MLP neurons of a small language model. Each row is named by its layer, matrix (down: output weights) and neuron, and shows model dimensions 0-191. Each number is 128 + 24 x the weight over its row's rms, rounded and kept within 0 to 255. Numbers have three digits each. A neuron's up and down rows have the sign that makes its largest values positive.
After each neuron's rows, "fires before" lists the tokens most often just after its 100 highest values on Wikipedia text that the model never trained on.

L5.down415:169139132114131135126166155088144157132142128115128102165166195079124123118145112188107097083116153116163101128161101158132132181125146117086129122139146123135110106111107159157126150138149109136090199164118150122090108133140148117029130133084096133126117130139104145157119051136109133136104116159134116097118144118122117093141125144139139129124099145127144128165107128122126106100132128147124133130128129161147096126121123116140136101097124151125128159151147120143139137099104151087102148120117146148148161151104164091117114133103160149119118115123105099084147143096111128108
fires before: "==", "The", "===", "S", "A"

L5.down286:132120110111096129141147147175150124158128082145114108175131167153116149142079093108125091149097112120096163132127139151113154172111131161112133169094152065071142119106112147161080109133120111113129152136121106147108113142144148132154103113177105141139161145153100158106123106134123131152086119116108121149125162144149143149137119096138128109123155108148121141102091158143139124085118137107117141139123110107120105107156156126149141119089165131118173169074131119123126126149160141180139121150130107108131131163138099119130158186109130098114121115158196132092121105163134134138
fires before: "ur", "l", "mb", "mm", "-", "a"

L9.down357:081123128128156128120129127088129143122141108116132126155126160093089134175116155145103130109152087120128120095107097154106112139085135143098127083099131169130130128144100149093144117107151127133114151151148128101096128150143146108124077141094144133112073141158152126122145114132102142158169085153113172111123122076118114145087177110138138093139150117144151144095137131147110118135123145159109116109122108109116119165144113141172152070141095085122107077144145132124097145152110135142103106084143143138130179117128119176102110099165118169109117117142163134117110160104122186156
fires before: " States", "en", " Kingdom", " by", " into", "u"

L5.down37:134092129145125142129133142112110118126112126095074157126079156141133131108142087151158144153118110110136138175143120092140173117141138147134139133111158116130114116062129109096168066181146099127131104161141084109143106138109138134168129170163126176106118172140097118124123113137122152139103149141116094131125138145148136109125097177175100172144146112131147104130154119136090133117104136109097097161158098170159143106124130145125108138088124096124125169105140139118158147129138152117071143108156182100152135116164106138092151128103122093139107125170109122130127098113105122117
fires before: "ed", "t", "ition", "ance", "y", "le"

L5.down119:128143139129150161178089108115166165130126159144137123128131112159117188108116133123115149147154145140150139092136141141104153146102096107113149164116110155143124177132134129142095157125122121127123181141123122109098120110137157097171137121138141118119141149078067108129158151139151162128120128104113132084154083149167108135135062106124169146127168135122085111140146068118143134126113105141132117072108135136083176168152080118105113108151131109115126160130110105117097134149128125143130131143125138113129081115124131073116162126124151146141118126130120105110166158169088131159
fires before: "s"

L3.down164:136125149125182117148089091161116112155139133130150135125141151146125106112119109098161111116089131107148122120131129138147116176091110103169173174096162124115108115087104139157104110117141123164117152152124160143101094176099096105128135110140142115181097150147175164153115150163136131184141138123141147123171122137138109149132143149090124126142112118117129140134116170134146094067162135137137126149141109129116145104147092098196094124145129130160145108096160138149155128149117157113088119128132104116127116151113146085116122124099141118168151095100151119112116135168163129074
fires before: "\n", "American", " American", "G", "P"

L9.down470:113137131090144127100125132133124131156086141160164113142131113112130118107152110123163120111160102135127143101141110138127117117149134133126109132171152137079119132168142087168120180130115138153136050139100123095143130133090063110142154144086151117127118149106097100121122135155135142125134139168158147094094139099153135133074138087141110085118157125155090119138167202119088101118132114123088118148115149136091114142151133105131133107147126126073141157165150098132137129158148106099127128143095104117152134108155107107110116130138137087187151126101134090104086130126144124133
fires before: ",", " the"

L6.down33:150151126125110126121122105150141121124136143172127123108135120117127166112135106145162139099188109100109130165119087149110132114104126152139149143122124136139134118116137097150126106097116088142126226164095162133101137166147104116154153147117135134125148115134140160118112068142100122103154112127101132108074123095147091129184125139107130098085109117127127084137123119112098118143122160131105133110155133103134138088131064098147122108139111120120122142179087139156112125124139119149123125134147142130116123150149092125096184160123161153113196083118118119119140104075147152112
fires before: "\n", " He", " The", " W", " A"

L9.down481:113144108124127137120153099155131171111130142125120119129150102105100146159134112118135132168145104144178078162056125130119152167132159141121137095109123136110167162129128114109163079094128111177129182105174085093145158072105114131096111132161112106118159103113151120127125109121116089151138100158110124128094124075155145140147115111088103106113124128181142106137146120160088131129103141129128135136116122140131126141138130164115162089161169109122150119153096112104092082111096153111099105132132117117156105107114167096133134124145139166102117105160144159144135097152131117122
fires before: "le", "ip", "ular", "ly"

L2.down475:151103117133161113139112152121105132132077156140166151167098143154130126130097191142102132116115177152135116087124124126188145135163157146134125124147108104124124132111124093115160123152126126142165092131091136095128139123095206147102137102111115134121075118177110134102071087120101072105115106125100129154126134112130138141141113147086123124144108119154146105127087151136141112105082137112086134120147122123133127096161140131106141121113104102140125113120110154153104116183113102130118154117126118126151187119133143139127103141117137160103106137100158114132174169100115087157
fires before: "er", "e", "tri", "ity", "ies", "es"

L5.down483:145108133139168138142118107175146122143107084144133142101123160114104126138103141143131146111125150095127128150168063107146106125143132136132107135122150148138162156141174135124114170115140159108127147164169115111087138102141158126130127079123144106107133131087141114108181128111099158083126113118122082174126130115113111139102129121128111175123105101151148146069121162108171112108142125159141096096100110106153109146103143127125143128115121098101148094142141144175114088132137096167138152144132141167101119096120086146119126120154166141132202176107117082100125134150132110114
fires before: "==", "The", "In", "A"

L6.down44:118152098147153114138111153100125134114111130114115109145108148077107142143133127083137083120114090131142112109153084124119115081159126150101142153119114179114135149102161116122144205109114153138142125133128100099100115109091164116116130123091142114075155123158097103109107166112122107139121135144113092146144139111134124114109141119097114135131124128157143109130127074140109093153140106133156063123118133111092106121172112156169154113157140170108110149125174101166137152141163078151155176126128128103116097145140140121107139082104171153111158164153104146100131107137143120114
fires before: "er", "est", "st", " ", "ly"

L2.down440:115137141153156129120131109118156200123070086122133132166149127130111128118081110146169145137101125120117135106146168103139104148144113140096122164161099144151155104165141114118118096121112089124126135099112122133120136136130103123158082115107105145158107130171129122149118130125139118148182115163100135136125118109082154155111153135177157107120138140100168121109088099142088162168097143106141125082115116109106120137156129112143095127123169125130169115098165178132120116165153141161159143149145146160149121147132083107113126126132166186108096142152092134117134146123148100088
fires before: "ed", "er", "ing", "ice", "t"

L9.down63:126164135124125134155105131131176118118140083158163134177132154111109153125149154168146105126103133153113171139125135176172121104100149082146106142100168121114159137150132133095093121149131072119115101130147116180150138131116119182104159131095150129124116167136118104151127165107127131162103122120088127109189166140108104126147142125152078157137135126141119114135127108065120097125121141128159116077083105121122154131126124125091113079144112128163152162126146115125158111141141129106098138159141110116130086157133079118139135147101131103152171146108133141127088121119138117164
fires before: "age", "te", "s", "se", "t", "ta"

L6.down96:122134143089135124106063147133070124125123156095079101130163107086147141146145147112108154128101127133094123104128113110088093120113118126143137139142122115105107142164137172080067098136123154126146119142152103139115168120149163155139166120127089100115102130122115125122122134153117148149115079129138148124126124102150172148124137135180119178153139129131118126157119121101138163105096130128138132156130136115136117132085129136108169117093160097091171170117099132120150163132134144108121090097134127116121130153067156094106077143157157097092136128161141161153171148141108115132
fires before: "ed", "ence", "ing", "ion", "red", "ual"

L9.down33:137109088129147095144172077156140152117129118125137108137090123123146117137182105146077155128119093147121117125090166090089157131133123130146122141135120097123100146131149140148129140089144125093117218139158103125127118148117085155104081191139105119138137098134128123128151133139110146151143126094125137158117158143132146127205123141117132068129106112104155118133146102111113104119148189144125112134097141107130157123108151131154123110161126138114114124099129146121103166133157149101095123136117160097130118118070087139108091123115126142089091143138124122144078145143125128109
fires before: ",", "ia", "et", " |", "a", "ian"

L3.down196:148133104130123110110106127163171126115087166142140106109089112139138111095177114126145117158151149165119173171164142105132104123140108151091100173121177089130098144169137147174117142100119084122169158126155084136136176115120088117153131172167130127110119127144145135115112103139126109120158140156157104164143128154113117148149139149151158122094136154134130124094121133088160140151137116134142135176155072145118120125101166083108127133125131170119114112095149158101125130164140070115108088117108137135152134130113140122110148147127113080122152155160113120139137135111084136097
fires before: ",", ".", " of", " were", " and", " for"

L3.down481:115123140154110119152128162149126157114167153099136158111130144148116084120146095147100080087138099131140108157084117132116136113123116151149096142141121131110116125152166135128094106140122119172112124113083145107123103113164120180141142126128124159112132108120140075124134144130119074090156108089160094117106138165110111089158099112126199120164120105146138134124173128131108151115128150080115094101183146127157099110154142138127123126130084144103128095150160144106139124147122113143150180111157115144154088129120134101123144112108099135123129146122090157189096157135165141092
fires before: "i", "it", "t", "ru", "or"

L3.down403:127119173131143114112167182123176091149156107122095153111105106120141126142109115144134124127136131112117120157174145122135121129096189160186141082132124097112159113098147123130097161073151122149112123088153172130156102141171107103123113121170132106143118124146090107155136159118129125126108126095121132102079137104140114155130115110156105139138152139148142155114170087120145122119145145110153140114074188139111136115114141146091121135096162091114113200151128129141163152122120156162167126110136127152104168160142144129162121119118088131119101156126123151152161144120129115131
fires before: "===", "==", "|", "=", "ical", "ho"

L6.down107:145133133147121136121149129131137127176098130125153119131133096112126154127106101131128151091093126125074147148117161151085123124139094077105140104171130103182166113114115114164089147153139100084142103167128141154179149110099140139114137179088150119098126147129132115143163147139120141152173126105145177120128143140088135101152139133138111172109133095139126134170122166157171100149103131198110133141147113133129115136165137134158133153126084128124104144134175133144104170116096130115149134127065106090105132138130119105073118133133123125153150120079124118143141162133139140141
fires before: "d", "s", "tion", "ron", "de", "ator"

L9.down124:148136151133132149167092110097133128120123135161090103080128131097143127114118098113135117142116110112133125155121143154119125122134166154139111110133097123144106132093158156104102109038126156154121125135074084124132113105137132127088126113148123128125100174120160118119159124132107099144212133103106121150134118079117101132098144120109160156119115115140136176114097116085112147140128139139137148147132139096118110172136107122121111169144164074162132109138145106121147086082156110142106151162146087128139122119133166159178136128110070117131109118144130161118102107138093112153
fires before: "u", "ute", "ist", "t", "us"

L2.down159:097098071110125097116177108113045144121153158093127177137103120119142171091125071151107133125126124146128123146113106126144130168111124105100118134172148120124141075110123073105101139120157139152123142114151129109174122108097146140118098094095087151136112117130081085118163172153120105108128142156182127115123143152100159125103131150119093126112123111117139101130121133146162112114139145144097145159149145122120137110105134150108137168132083147105101089145147125121144138114093114155073176168144123108143123134133089109137131108123154114133136134101143144142127111127090112117
fires before: "it", "ru", "s", "all", "ance", "ant"

L5.down270:138128110111096096122107132150104142144128117087135091138140092125133145149145118146141129115120122154115141071143140086111130082100135128128152099097121125104149144111087152105143131128105068117149047121109134129125134134100105122120139095084119111128110165168135146090144125092116095144137131143142157128104109103138110143156149112150138153185085107128156139100138090135112127105131153124109111146133123093110130134130131080113106183154112149149120138116136103102171105110099143149137100109098173151152169086075086092122131133132168118106146170084092147152095147141120120140
fires before: "in", "ed", "e", "ing", "t", "er"

L6.down368:112106084127086157088154129094071146111138110148075129108115128118140116132107124093098155129078131135095133129158160104148127137094138156106110143101185137115119119135101132142125101145102152113127159123145119110110128138146108109073107122151114100159092148116124117092134149120143138153100157135138162166161119110103114098163134119101128181105091151144117190200126153146155106118119156139117102124152093164143100136084112132127104133094129132140158140105151152092126146114175127087087133120148127173103135093082132149142103122121128102110122109124149132122097149120136103141
fires before: ")", "L", "A", "S", "P", "C"

L9.down169:142109130150123140126143152106083170112164084151093109099171089129098114126135068143130191138148124184156093131100130181099142127151096095126131144111130141146122193108143151114114125089134102118175143111104111102143130149124130097120156134142139144091154115082104142091125136107169138146115126092125142118115147104139140098154151125109105148108086127147103124122114157128143119130098111136131116125133094160122139106111117143163109128110159140105148094135119133160093115127123134136153126093102082136115108070127107139204171082123143155113091128126115136125149100127133126135
fires before: "ce", "ci", "re", "ment", "ure"

L6.down151:110139180152147110124150122129122137093123112133140099121115115064114138120089132156130125098142109102167119116099108148110111110129121129196123119133129129118133102156088172117125131140102141124148255136155107119093151119121116121073125151141137083126113138188143122136116148142109152127165145125118127140122132126096126106152161106142133183131137140118123117171098133112135097126157115152133107124126138097158112138116154166129123094087131134132125132100147137145155116099122129130138158122141152111125100143127152124096135131136140155160150184125119101137154109116166096140
fires before: "ed", " the", "ing", " a", " "

L5.down113:146155105166109127147143137155129141126060112157162104134086115104115155116126093099127146137080135163145205116142152108144127121116122164126133122134177161124108127138094104122108131120151136144154115099141145076134150115152140105105103132150121113101104079103155091157155150133127109135110131163175156132118128138142102136150109106102147103124147110132112127122108148093132118138107121168121073112126118126209140098090131109160148149112152145098118119148109097105107127112135080127065155147120142168145111150134187123099143112156130156099148117140139112135122115094124118113
fires before: "age", "=", "il", "ous", "ed", "able"

L9.down61:104101132124131156142109100088112122147159118113128140146134125110138144123151126106161127174135111148104145138100135156130127146142172099131146097147154127102113121117121068141144173122153122128157185114161125168141151132119133153133160142146138117095102140135192177102164145084162109147093108063168133117155101120166116122124114130131116106130138083161125109103140098108151091126133137143077118135124172134103123180128129144144120121137114100132105127117153152169105131115127147121184147105129114111121154152111079135157157172109123142101174149137134092142138144105106187118
fires before: "ment", "r", "z", "ce", "ci"

L9.down111:127154157091125090098123132128110104115121135107132120083108176093134121089138148064145138136108130110153120156140115078182121140059117113123086123116126080118133119108130123085109089097127096099102145111099090141137113159141152152067110119106129142161141121121145124139120101144160121138125094117135093132129129131138100118111141089105139150123116140124117106121180106103140140122101134150179137077147096118141136135158127137108083119122121145159080080123148135131134147128106113141156112105138103144102137115105149129121154105108111068113096128106065119124099160130167119151
fires before: "-", "---|---|---|---|", "ce", "t", "e"